Weights of a small GPT-style language model, trained from scratch on English Wikipedia.
Size: 13 layers, width 160, 5 heads of 32, MLP 640 tanh GELU, vocabulary 8192, 6.67M parameters.
Training: a variant of Adam for these matrices, 202M tokens, 6174 steps.
MLP neurons of a small language model. Each row is named by its layer, matrix (up: input weights) and neuron, and shows model dimensions 0-159. Each number is 500 + 50 x the weight over its row's rms, rounded and kept within 0 to 999. Numbers have three digits each.
After each neuron's rows, "fires on" lists the tokens most often at its 100 highest values on Wikipedia text that the model never trained on.

L10.up426:459545463492529474413482549490547494540486563369524528488479443516554496519640489481565500457510530550465464561451396466510457544485488570498508493530493547412630595455514577458552522556483558524565519569495641519460444501514455464460527485526507520620473476547606470468472534382457467485458393478498496544519499566517585440541518513452515525500556600535473520474492489582417478485430512517453407476529500525458589478545515570514515533446391486456516431461514517424525484504537440
fires on: ",", " be", " in", "'", " about"

L4.up603:460447488469514560421468546587527540434406443431486470550441423488495530519485530528503435433537532554566458536511445532561510594483537452454431452503488375545570506589474486437517575570545412524493477644508611452508533452456597506535559505504499499495425535578461476487544538473604501343492449459587499448587438444517529451552476541482479438531491526473471531507527489525464467509456454503454529566542532432477441515494517431477544605465434522519494483415481508515529528500478419
fires on: "'", "t", "de"

L4.up159:524477494465449639450500412584459530531343516423536456505464419542483512507496554544536487536546523454549529450476356531561468524459385536492460455508575418495469451526435470469463545541476497542410562511491635501502502487565457470434475509561506519527568522519524534536495512491478404404387494471517582503479526531542541545529403586528517499604443473472537575543527510537476490568482503499504505516536501480452550458516443456483510507491455452523429523435556569534541494632511442
fires on: " to", "t", " not", "'"

L10.up36:389470527475551593503461402480559570500531483432659422422457424432450463487497472436491408487535507566550549543498449543584510543513452512524492561531559572491508547562430449445516606537449456507576520433541584454502491580478507489444525556493520469513467531488529462544509513466565464425502508435480449533512551502451457587545491474503571489519475441473487590546435447583514521501539485510494396455408457468422513461494518388538555473530537569471508563399552528574479441487496506
fires on: ".", " /", "/", " (", "|", " ["

L4.up623:496483650563403434487526453451495483480508427457527478571528526512526575539552526521556507447433578481518498552501506437540485498487517487481498499456399510525499545497525521455622530451412548506553572479495488648476570565492509430470542462512461433511491492547446456433415493465518504482423483470528519441596464481474544525483565543433555493552478500543475578557515489526491526446514393382574508534497544436448506429585545442498479525562383534506502422510471443597440433495398469
fires on: " to", " of", " |", " in", " that", " for"

L4.up491:471483604492413584541476524456542553377514557506514415459529392515506461424422514441475491405555533549557547492604481570529451517501459517520567409478489504511488450482429465479484545523489520593539467547566615469531635475510511456497515510418533514470451513481473563397528575503596440512439495407441492434488533465447579560516448545549433541590443490496554502542586502518528482506468473445465442477538492453515517538518546497486462554520408523553556527384529475530455430500504485
fires on: "\n", "-", "\n\n", "^"

L8.up598:413391498433422444441427453546543522548467435507480515444419465502555552472537522462568526464524527465492561480510557461565499450437518611593490543535549534527447520551413456490630462445483526489587501527529508474472526544494582474551580626438461403509451546531539461539491428544577444458467488512471436468465524455480493576500513594536510568410421520524498556541594485483501557462506586528471587463528528568452435476465523529410539536491449439563451413524476495499531492547472458
fires on: " and", "/", ",", "n", "o", "ing"

L3.up604:471445534492529483484568362589497517582428504430575431519547475534543566493523453502521462485489562548574425474532464465530493472462445589433466464398525490515489455422521338570543465448432576509480487541450512497471588493506545489430528442407483503545461429561475547482532449513499474446540470426474529454509470493516607550624497499473530529447447563523466520518571448497534530557606535480513402464569482572539524462488443431574478520482514502555522517436568454584481458566455497
fires on: "r", " in", " of", ":", " is"

L8.up499:487553563401555471510507481518556583570399497433569452338492446491521557524492536469599483514529575489485488432517463489538434455482413410507478454466460571562529428504481503577409516516601548444503443509530571589485590483549497446451500426504489521523585566441540515470506475520466425418529442515542555504488413587423513526553508532564517506431473496498421593463496526492497485529576512444548428564500532502538518370499547429543423490471565466496476499504523562476460518511499547
fires on: "'", ",", " the", " would"

L9.up454:458495575505448558535507426524552540482464522476547406372470528563460473467470568493492488416463395568501502542617452504465543616525418507574607482483426458493495533548522536478520478479555586522500553495497482462442487565530464387495536552559508425507519474545526535534551581467559394478525499456495480495550519454449506550549523589551537456431528472457483568583469528510565463458532460470490525437509470462495495468478526594430524553478523477518424368508564522569475395448397473
fires on: ".", " (", " /", ",", " ."

L10.up562:455395489384475532481521533500516494484514473400520504486472518557595508474533481494553392504469533588513580572399520368551446471508517519518422479486590523455451536549552484462525551380446555532544588545514578511476439549523466444466558433471516550526519487577598572557562539512436474494354581507495504472476491557529550500529480521505479580396494511472546511517467404522506439485574510387453486466521493475507477499553552475474543531468490504556521500459444577419449489531412499
fires on: " at", " of", "\n", " by"

L9.up479:561427495538465514444542504511461576597424485437517477511411392462507468487571479458517540439486602527538496571533547484566489429454512456554575408533491527450499536567562490452541506561556486524529507531547518499440440441499538503473524463425485570521510496493611419562460530462442496471434486514543539521481452494438534488584525559487480523514385587515416468525499451654564490514385436576623436493486556520514522500523517545485408540484410473446508425420571492535512496470484479
fires on: "'", "=", ",", " that", " who"

L9.up132:496478542508512507481521499485522479472487611501464502447484437472540476445528467419576448509516452487515544628527482405522374477565515569468424421503498536452503477602525476567567498446546527435494506609545573550486527581619479500490508477520514436468472533566494468412613503493483507467517585484502449523470479578526528456539529472483486494512505458541384508533455459560520533445505513513467413487524516537418473522543681512479388587516504460532482519522348453476474527494487568
fires on: ")", "es", "=", "s", "\n", "les"

L9.up234:599542490527556463480490442573457506539542483391547421505558487495502544508518538440483448474457459514536478610515544524507427530492606487518549537456412434493469524589411610550556502520480380426481452564529517446506389621517509542511469438499461416448513580500453551501455595468465458461473496483424518400490503485489468544502405526498415472388476552586549448488500470534553560513534475488528493545530607506456591471500532432546478485460531466581467491480426515521554489516517445
fires on: "-", "ly", " later", " Re", " He", "4"

L6.up208:409533584436507470444539468555607484498478598421514471493499479431477540384556518425504468397558544494589538543570491524467515514456490455531537398447545500546421497483554479498575477484497484488541490433421523486508470487439541530522441455455519465499452462469506504476484552504512517487564446384546518393520508520547621565602532532472561444549578451576435457451576457602559517392517501386489476536473528521506561552532569383474506546493488543487454496444457499454502505469519548
fires on: ")", "}", "\"", " of", " year"

L3.up324:457567472368433453496412507413511484444482439505507499483503471544552509521526534480539510505518501489520480513435465502465417500533452572572530465391454447545513524467484478585495524531485541551558442470496505462425497422556460451543591553478447459522629526531497520490586466460616506530435437479533541491470470533462537577576470522610507508388445558587401483546468446482549524449565509436534581519447577516401458457503544568505563527516519548505458490417437455474454435609467539
fires on: "ed", " over", " were", " failed"

L6.up320:447443554469493552499446534575566541569514451469517481501517477553463491533607524495534515523509554476512561514455476399490511570531437425528501516438465535484480471467433417596547476464551494551457459575436554487510560498525510529441533518468506501416550523555515491511576462491472379489482484431513602553471383455523510656489478467478460458391539443556450525457455473490557550452480459492470604508569620495445454393521503448443451461506476530601444450516486517555442499519372496
fires on: " for", ",", " at", " to", " in"

L10.up361:490503533517579560416476451572539480457512557365580489533500505554566504432571537473524503556467512486494499520512395540512518423540455490397448443494533393575496489379469414529472493461508503494554538596418528542577556462540428450501412502521455494494437511596510448461522537598501455525420431413462549495466438512421503568461542573542515512473488597467512426469507494464464500456630469519570550536584517448438450450530540496489475482495513500556519460520515503553456433473402522
fires on: " to", "s", "|", " |", "ers", ","

L10.up60:489489538406519528479574384528530498497341495435510452429506555489558562444479474531486479518578497519517515510540540506533490482468521480488577442441475465520573504458537433549560534419466464496501596481502511555460461410655537499503406452478576544561554556499502544400516518453511446509453554460501493495512514508534532412610481625515547424478515578454451566549407368499479495506480473494503485533454476575462533396432547553475492576463585500542507542479539513526461562511506509
fires on: ",", ".", "ua", " el"

L10.up295:534500545535496471423440518578504525554494523384571453528467453572603456503530477440583512486523606566488515495556483522596396504441394468488467461457431527525590562507550484583484560477558452507566532593507485540505543461513477451449582492444502594494600511480484473543474432538523468490552505463424528499497504513473507518531530593479574493538565416474356568499557505449498543474430387475531419470571515479484569425496526477493474498548518389486529461534524459552474471546421455
fires on: ",", " is", " his"

L3.up264:498444551569397435452466526500450507548519508499545490499482511507614409411513527363537548461501594408513573514520513458450507540541435532527541538540463469479547580552547526491536429403469537524527360489455476536482560578498558421383452509514535477561579416482482536440481481406524501492574585560487513461504422499468534568470573575528517539519498596468550540505539419607573477508476461508512467461542510458465468429510516458573470477488420409501550570513490519521486465470480503
fires on: "s", "ist", "y", "ical"

L4.up450:577465540472520575484489537599433538582527448504445482539477479397398507488540605510488414479466596470542505551450482445578490450524499417556505419467465467502546438498486446508601504536469560475544485501492517473492507508488522403504536577583480491521505577513523576443506460700553401538414475521516502521525399515522490348447490511512489469424509549499467460504482466489551470483525603475500439498490496519493563485564513466457542509454512537476453573472544552491498498473565372
fires on: "s", "d", "l", "n", "st"

L10.up611:434518551541556492586431406502541469541520435500562438427395517538517491472527501474545474490497555497463511464556506420569504484440414533483461452460473561490432566453442527568546472505513595508461512529557547473483497511518486535491591557448432537507453447583601436534514566552483498396526499432552485514530457510487547471583664564511458420454473450549548529543512483484517487516497488550581441523484606557468370516488503483455461511521533493511520547355506484477466439487399590
fires on: "-", " D", "o", "a", "e", "UR"

L4.up380:511521545474481488390491474532593541599596531559487461541377508519468538505560491465471417474545417541510510549516442540532476486598469432485495503421582544495487664506448435497595405501431481571534504440438564381442455477572426511507530538445388492507612519430458583491505485614531532426541527548494500545488437510520463497400476484501487543491486464415519470506500492493489479535469509567508543480489524463573511456459498500438466528460526475488535571530450578496470485444439445
fires on: "all", "ass", "or", "on", "al", "ing"

L4.up94:497517565396448481518484456449532528476430578516559414418546514439553527447571553389436499458412452511527493510497405544483479600419519557536581509481475555493525516467478553549522472372498527564600504509578424521564513554552578392419457513447445470493546454562534478408495527448502519552491530475491523486489488406455520589542494518511514480510488519591429472450529515529578561390464549470601456542488570497434513545475502516421507500509480519522414443463569426485436485502466478
fires on: ".", " .", "\"", " $"

L3.up399:449425489469477540441485507554469556634439460509509438468447361565536509468499502421527518429508615590574544547484443519571463484528478465530457447529434439590530501555449494584561493520379509560502486423472423554578499499562510447463514486424472446551647520532560591465436511535472494400549536508569452455470411474499453562436424562511526503438489459419479591528480486498555508513452511462532430534497545552533479498509512436444451532473504508475496545544509505570520495520447487
fires on: "\"", "s", "y", "rit", " |"

L3.up135:512449500537480477512518452519523467528453477496511443428490490538448465483479522477562511535468542423539359618560525525401437546498507453408523433432442481404463393564508524617559471405495496439535511519438488571433435491508514380484507502505525425510598469505468513463429494455471560506561518468570509481520433493475523510476489564425585567505603494489511569499551533508586555558491574530559451463547567571581455386585473516503475579529489432492534500571539543517489469482455531
fires on: " August", " January", " October", " November", " Jul", "r"

L8.up476:535478425492501561494446532573484475492487521430574431496479509519445531524475488517639470413514466507502483483509577471554429449446438443523483483461498500555473567496492435498474602460479546525519466583587613394438595455590608505496569504517557476455470539444512499477504523547541509455478543452490564518460416594499602414518562487458503468508456569518493463501477500557494521524485473526538346484532507492483449451501532481436519534428573518554420569391562451472517491475371554
fires on: " was", " is", "'", " had", " 1"

L6.up232:492518521501472512493395497543561559565454509337519509448504471506548541445539476495501520492584532550490578548487487476516435548478509521481532453443501512444507520417526473669507521519451455601509521551571502575482517490563463535444564438473538401491493511584507502404533445482556422480374460394540579540383529537456511567553549534567552537504489502567442570482484506511455483459498442464467446486468521501434585436481555469520511490498493464498464451446529486472385577561408470
fires on: ",", " as", ":", " not", ")", " respectively"

L8.up417:494504506422475410421457487470476446514505461465491498518509459436430367503520624444504456545448529444549499524529527496544523614424470453559513460524504514555575497526464466480538513503399493464499471587420553634557530547520547495451541485440408437484563576587407492503592523485486511464504459501532492506583450545462568510511551517580541526427463487421443609557484506513484558473623517481520577601555528460453487476526538505508512553500407511482463470445468470519436420477436455
fires on: " an", "'", " This", " An", "ti", "ing"

L4.up472:465535494432528389553434577524459525455501535468532508499477463532533552564475469540503467543518496473500578496478420480486529460509529490476548490483544551466551473465461469507563467423451464507522589529504547498482635491506525410387575567523482523382498511503548439490492558459516419465385425430493563396436514492460569532602482503551514470524480552539495503424534516483513492423501340422570467483479511575510537491435567508420514514536443547467511397501523452573434484565377521
fires on: " of", " |", "(", " •"

L4.up167:480421612421518512473490540521572475450529536472509418468478523493530473557517614496504433460473524506557494604544466491495556481472548548495560463474514524439437464519499554466515515534605574497499402472471655457579572481452554492449464558524518519486430498482544499457533524493469423432469552541466460454483544483439589506541439484444449507552460454503466441456561479457464537558525447560442465406519563511492427418545417503496495525607535506421523429477469435554379601558526582
fires on: "\"", " Stadium", " Records", "MI", "*", "s"

L6.up243:538500440472474429480460513489605504508424487511458475419506441447576492492558524454552481438600631516519519506512487535483566596415518460506560473437517537457479609551458481471563458526491529507481485481468464517492586516611507450517559505520341426442520559553487605564560544458485462500484497517485537465453453436406513497535489595595551520496417575545546567466487526513553477412647479450502519485503488476401449495492495479524449519573482517545422478473447480482474458556436542
fires on: "ing", "ng", "ling", "ry", "ising", "ly"

L6.up82:501573525516464475466506588503509587533421560405634483493518445464435544596575478472458496453534418487534492437586482486601497469555431574574533432508413426456505487519457414477516552534440558551539431568499505515410496581565587498490509454484504488552438517467475468452524550549476494540518399431502429496480504590505540468580471555469445444538533531517535458575403443476543497478412519433620425532474539464546544498532520464465474555432503476511577463489550522485440455501480452
fires on: ",", " that", " When", "When", " dis", "."

L3.up213:452429478478480595499429603525440488442572468423578450541468503452539498540523518492488484465492505579515473556513453527527482481456520432492472549528583555427547553486433471471519531557489466493541514630540523445593552563496490576434550457476526557438486427420411439482570571549558518420538477467395484498568565512468443523480492465406533526586428596450423537554501498507480488487445412554444488516496529493436564541529498419506463525419443491556464540464532515590562450430480406
fires on: ".", "|", " Wi", "\n"

L9.up483:534511502472522551473528448520455433499446493447440512488448395517444478510547556433484455517557476465486432575524527488578456517445447443475473489377620508404474532535444513504481527462557552466519552517481474507514479465569550489365488417525489524518530534589560567456589467493496460533494600592477535420531526603438462489476511489525595453457537553546544559548587489522490464497618499497552468493481620589418462493573581475410464509493522494438444435483495519548496464574437447
fires on: "'", ")", " |"

L10.up511:472474522574507485441498479517517549503533395469511498513381476521641506382569395482480413578532456533469546575567476487599517497486620544514462494448532518451468499486480507604589503439442434458557590516553527512463479484592502532496454477491549480491411465453465541528525447548588516486430589504481480479492556588489507572499432533481538538501467538544459461489579454512409519507504504545534446480551533534464523411554533509441436538465438530553600453475505532470446450600501415
fires on: "\n", "\n\n"

L9.up582:395473554478437480423557499451533500433522572453573517475499429495628496520566459456484409555539529517526499530605482482493504528431492480488491533413513561510460477542500508477576491489451523594579572502452482569482487619519462535486528508478565529524424496491530506571536503491548595539451449437398513561489549529511586532526476486357541471510368437536490489493527479529513546478421452511433464533517498532479622410513597471416393538451495495459510486489405459502508478541438538
fires on: "\n", " in", " In", ".", " October"

L8.up590:470484530531432494462459362417463526568434492498474502504414550451514468406604452390443462441542538581515504585542537539479507571511532560494517487431552474466440585427509579449596475569506439525505555554498513588449558565524471492507534584501523448517541522488535605419563440523512440491558543549451471500467521449484479463491526548533498422495520571498504472530544483549426514437516430495487503468524572525482541535501622467463458505554433432470485401515404599530482484472400469
fires on: "\n", "=", " a", " (", ")"

L3.up0:520474500496559415516407554462513501556479513506533488521417518502583495456564455499488505535591493502503489567465517437426475469376532606428546499509501487502543464491458502569563578480412495507467512537518392548482587452503450481589455520532450466602534450498464615398539418604468432468453507505427557470435492569607439551534558603467509528483430532546469577469506456460546558493467583529510507464488534551501488392576511513533383470525454501544492535482516495554441516564530500
fires on: ":", ";", "uted", "\n", "ant", "\n\n"

L4.up338:448486484532478549526451446500577475472515448506469492479435513493510529523549520536541433408489557431500493519574526559468491477395462541518493532410434491618477540538496517497631533443539540571454524564598465446435494476623525521559530587471497494524510496566520578462472411483635516473411421496442559555468473497523475511447591547533455415516477578510503488540518490575427525515450476555480583515543494607448478418470459476444440571514460459501439362484445529449528536513479530
fires on: " of", "te", "o", "n", "ge", "ng"

L6.up20:503428544431435531508515425466588517517510410486507473497495549468487453533609492421487518476484522438518583570531485464474412442389484485566564482543484546523504514498384389595577564474497464496565504561520493494520541449496517476413564592459492464579484518456522541524572494519475477479521529487429436524434571452452452646471491554595473480470497531527470518535607514595474558420537488493382545563484538526454489508471539539485440543522468429462500513470508484530386497497566401
fires on: " and", " (", "^", "{", ",", ";"

L3.up572:453463446555475510509538429485501504513583601397492499472528489444531516503438519461517511461524594457508484515547497503485544558416446453468461517442497512461498418408463443581432482504474557420539455549515553493554509539470666427414582507407387457557559438495499583513513553542451456488445558469587482466466532594569538540574479557495560592488417522498547524501583430491504465432561475506449415495557537513524468502560439420480469514449468477535521556533491452574529532500470586
fires on: "n", " also", ")", "=", " is", " a"

L9.up221:476482584392425536481506550551497488477537512450561513527468491444486532509573553547517392524481495567499484580545470448544372497642588537557515481420517410512563546489466551411536446486488484453559468450599540454449557435506454570528520535513591415434491501441422480418447508486610544479505455510471487491483493500472548582545550497486501497404497533610487466528440444495402521466484495539577496445442521522527559481535483418485447576506468550478481480527516600520433509531438435
fires on: ".", "S"

L6.up81:492495486487410547462424563551501470593474546509488460407529454491573525545575542473466444438486460580524469567516492502496453546507578495531522481530507531537517502501483483565560504494538495463479504588431559555437602520525461438471448515556484450498595613586465542365559428487557478522457515450516525521384563569427530499537467547569477478498506472455453464464453469429515436478546499488551500537470563408424477430592492463398494544577509517536587530442451467567370491516452431
fires on: "s", " |", "\"", ")", " was"

L8.up131:479552581467432534437466401497493490506410502435508439427475528498520467407465506483538494487505442516541523524490477464588553531483559592500523415464447479487481604456548516507609537512455537491496452469472497440454509436559535546543492504516495523565410492481497470447532502509523488514405423456471477452545497480573526468624537579502541472461463517469504598501650486521523598554477580443473460474510475525452525374503491499492389519577500486548484363487564591528508375525471560
fires on: ",", ".", " (", ")"

L8.up144:379449488491392522461527451565505530430463481472597510564445514490541526535480431470485464499500519570499560499543460544476481494583486541466558420490497473582452530459415507491592521444490522458484541494516547448485477519584443553501601620438567538448521506493477588531447547559510389482509395423517522382484460433510548444412551488522540530502551566578553476461464438554487528463465558515502480439528570588449474390565588496515480489475448453499451467570551522513431481571450464
fires on: ",", " and", " /", " with", " for"

L3.up437:439534605453428464418462527517557579545400492363536525407439523495553478487533484511536550476553511521505484511581422423553510555437414460615558504422469522454488547463539418535468457544464475572583519562574526527534562474475484419487496512441520519472522610537439500447472439547541457461459459451526533509412463555484618528543480514511529449424553501503425527526558471507466601533564516439517426507489536458496559498555556487482421527533525448575429492560557546495409515484488495
fires on: " to", ",", " began", " continued", " expanded"

L9.up459:441485588507467521449463441482526544491447552422577444536543472562551495412467495440544469511469565557568486551536461555496494548468470592536451498525536508445421571548510527414516488503482514472478464500440515501554629562519462496523478545428539529527515443462535615375496495464455431492528593435510525431506493441388598552536478494451505456462513493524451485458532458568525498538613521411358477427489557494563534515503555429483454487516489480559526439460562587595448519516453570
fires on: " of", ":", " (", "\n", "–"

L8.up12:469494507534489442544487439488369486525503477419517495458425455546525502457494500487506470524540473459524566565514506428504461484388462653461453495508494444373545581430392500503541528485419573475496482524503517505542534611504527441467529500502447499502592449538479524444554573450587423397539519417536448498474481512445553603570598523537547459612419595481524561503607464508514483540501531488475430517468490560420436399526535539479518509489509521520483460488493508540411506526497496
fires on: "-", "o", " de", "ico", "ca"

L6.up500:450550560463493481478459548465545544452460517464531538568485514474495522437593511573533487462459543558525496475477408455496508539496498503595546401518449454449531575434460518404552502489475528553447492562538569507434578436550569532528457573466513502570491523450550470464423486622549532482516424492442503443436540445518572498421567469382472418410584612491497482598510431488473476455554442539531523531474558459501545438534502511384548501428562446586509460490538454482469529533427426
fires on: " the", " a", "A", " of", "The", "."

L10.up468:467452534457533474516537434522579520473478487394527477555520521526596551441531436478541484375512472591509558494485452428501536473496462474509476497448483483469562617402482534518559501449482482510463522477471601540477524547571475420465508501381510461517425424526520495400546478388517449520445494458524555458457462557487584479580487572550489513484453546581564542458473475504496510491493464456491439498490501517563485484536506503417530636593574570537404441516499522595540590440388485
fires on: " |", " of", "|", ",", " and", " against"

L3.up561:466569487483522460467468551492481489556470505452497517422524438483523454485586521442490553463463533444527542567571483480569401508469445534497594456333464486491451458433493493522547497504544472481536500524505572487530507465524508339497550444575405496529528507441605595511524457633499416487574482482548538478466463484509568518566437542593474504422535533528523460451561467621578467467614525435505477435436552496456493544493518468508531495536483440451505440522470457481412474535506598
fires on: "d", " to", "ing", ")", "s", "\""

L3.up343:465451488479481555539491533486499526560503430424575488435434442504464599522455447505573462384485552499571495520498446600506457594503465497506467527388590500462542471590410475516517479465569520512560535496473479445542546475428521496507520553411516456490619473480580487497453510485600478414489469465510497493605501453436579464514526604532554453438403515457399456530513545500523550542428496469459536497563509485477490550542475394480582472539549432470452537462461569539489430519458613
fires on: " in", "-", " of", " Po", " from"

L8.up488:529445645504491448368457510467557519515507630400469522465509400494497457473555496449493498478560512473511458569558569466505507449534459544442527500489454572465587500511490441576455551507414581503549560526465549490493552568499538423402557458431551531526538514445439561471475438439523537514541491461471446536542429485459553534496536488426524523574491494537509525550604420554474521445488572547556466444462499589512527498508566510446424541554574423533593470481413470473499427578523518
fires on: ",", " in", " October", " September", ":", " November"

L3.up546:525524471514525460536500526487570537508541499435554436462537485516493497448514514487561506443521545506531551563516486469547557466474459488460488504382500608443493490477469466585552500469588528524471424553483605523585614558483492503452451492412533544414476443465407507472499475580470426449422502501413534521404413525512549588588527524502498468489482612462409499463510498497472569500622504480548554450494555551528530459470493455393464448455516514575501390480508506553375495548396454
fires on: ",", ":", " at", " from", ")", " |"

L9.up21:514506552543482429497414522536492520484390471418473448585474548526484515521483572414477504498582462536561478490474415553543493586428526517518495472482573522537548558484378584516559501433453484414503514497509502531493582581495573459504563508473505415490479511510437631582496503570510536548443456451485497400406490482505489473495473543530474454515519483566514435491566463456542406553460462460474498492597567481455504471502487496539472530493416477408479498550433365570387419461577545
fires on: " which", " that", " it", ",", " there", " It"

L8.up466:466451539440498475491482384460493517573502455466477492422510519516523533483617571432531531423470466441488555619476501505428508526370430550506499508423449548464401559492449523521537479497520545447542543507438538514471493505586554508446532481477433477500532593573492483497520513476470509431433498431491556532490553395508556563479576497567516435371518476481400595479548548543492595496540479474428544588487516459449528472564627496517478509495457564520453440497423525458385491517540489
fires on: "ing", ";", "ting", "ed", "d"

L10.up167:502458556560544543503491355614554567497528523395559447440485466513543462515484449482503503464493479551530461572586515483538483475521482529494586545452521538495541628422485444512492549391495522493489480476535637473497599515589528485479503550428538454480463535515441471436527521470504484484479508419459631509545519447405531586505596533496573374525429494503401538554506501448588577462488489467523550478581476530432542482523512555483478524509515440506585481480518506505416491502452570
fires on: ".", "\n", ",", " '", " ("

L4.up392:498446438521486551509477505579555509639554497500547433537443508462410503507501511471406456602568494535561475497460474430464433424469621536430483480497591507435515517424456469548592531497552510489442434517445615448478556464553575562439564509359468469500534572465450534550464506483545455381509493509535489556593454522533506429503480474453402514544523446490553573526532438491449604543530541562498481515519556527468465537440511557427522568480469493462472552487492500570455477522454476
fires on: "q", "z", "a", "on", "or", "l"

L4.up512:444436520398495591516507502402509515498496422403547472510501501537618556493477454517468510507451574502548520581516509465545514490463447495419421512448557530472418524555435510553514540524525516521541538512527595495559545498435522526497512537391506544508476530485522520527601567466437410399516584472504422411523442485447570488565449508562427535410452493526491508481571450504386581494610428425454491571550536507549471502440520416505474519457522533501480503413459513559560455534405547
fires on: ":", " of", " with", " against", " from", " for"

L3.up75:437521586492538470475502590489509501506499562556546478505528480395600516460475484430544454484568528437517479510566464529473563529327495484516443425454472483494565506532472501483532397500509518404482475464445569491572545476491654446434495498485531518408459494516524479394468486501492472474433568557403490431477489587526599529473514570477513567434565561452502517578528446514468543493582406465533463523504516484606422440578552455511468486490517500442555579490477472573507565483452507
fires on: ")", "=", "op", "ve", "\n\n", "raph"

L9.up534:503533549469425467550474417538532548470484472511490470528522441496472498406524516417537440516550539504488420538486413465549522568486446474497460545514518440529475431550460448434524525497467527478459482465480519582444525500513570552500568494551380436449480539595517533497610507582487467402400466523440509531583558467535482540584522569515571513404421562510498434523473518487479536474574396548432554499577484499492471452503619451589495602495484552467552369490405524485539579520475491
fires on: "\n", "ing"

L3.up464:542556553524474464515475478561361437440512491429492523587482552453642533463561530529460473508581515473490468456533379502478556507476569542572476540438453477505468484490518478559438490469548531382581502413443544521559474533546534448521526470429459476492566547495399575421582495560459452500491485483485523442497489529382553510445431480504483552464542470500517557596529464514477453475554433568470560442647536531506515487488449394565485476532571495527497475531441457589519470531532548
fires on: " it"

L10.up364:454468519535425497511510373441498499486415561479520470468498538559513476483477535410475499478511592528582505490525512570606438561491563582463490439458486450542476540543511589442561499495439476554434415491400515550540470557555514442483501558430535419496380494441430509389433506503450515357552395468435477530565503486538481524545486637537536450496541529456559538514546491482535544517531428464414479494461528472468522547497514507499574479524477523534546502451541471598438438432431507
fires on: ",", "|", ".", "\n"

L9.up310:496450458474438573473413460492536517467585466463555513495511496549549438517514484419536522447501449606507490529427516537510486494563506449463469444438525495537500510460486517485587520602435513470440556508519544503503536460505569522517565630393472517541575442522501539484484472426578530497441356400540511478395489618455512446539478545535566454442470509608456605466509452612470543452515465504455435452419543488497567432536554545550469576564533406524522441527496476457472467469514477
fires on: ",", " –", " than", " and", "–"

L10.up376:481473530536463501513428509444457468435497523481574432411482506507530409468517425493491483504538482639495557611484480523491457473525506599637452550492497543457506613403428435512536535480456510559464517490499456407460552522548521490490530517540483487436493544472466526459564534481475446578531535416417465476583520531485571484494497616492530563549484488555549506577529494534512621441518516477542487483464570472388475508489555496638393524530436444549545461482497550512481412552424498
fires on: ".", "|", "-", "\n"

L4.up323:491472499491485540418517537521423491513429474383506494554481509428453538558519609475518562563476453513537524511501574411505430531462413551437550440455478489451534517476483530563513394550481494425523524619512560472500498491495549494444574521545428404342441471351478515463455531454493562551475430532462479399504540546464490515561444514512499519451540618494537535463474461507541522480510525515429482599560542534478588476485511496528521594555491419538538452450456423491448510526520577
fires on: "ly", " not", " largely", " later"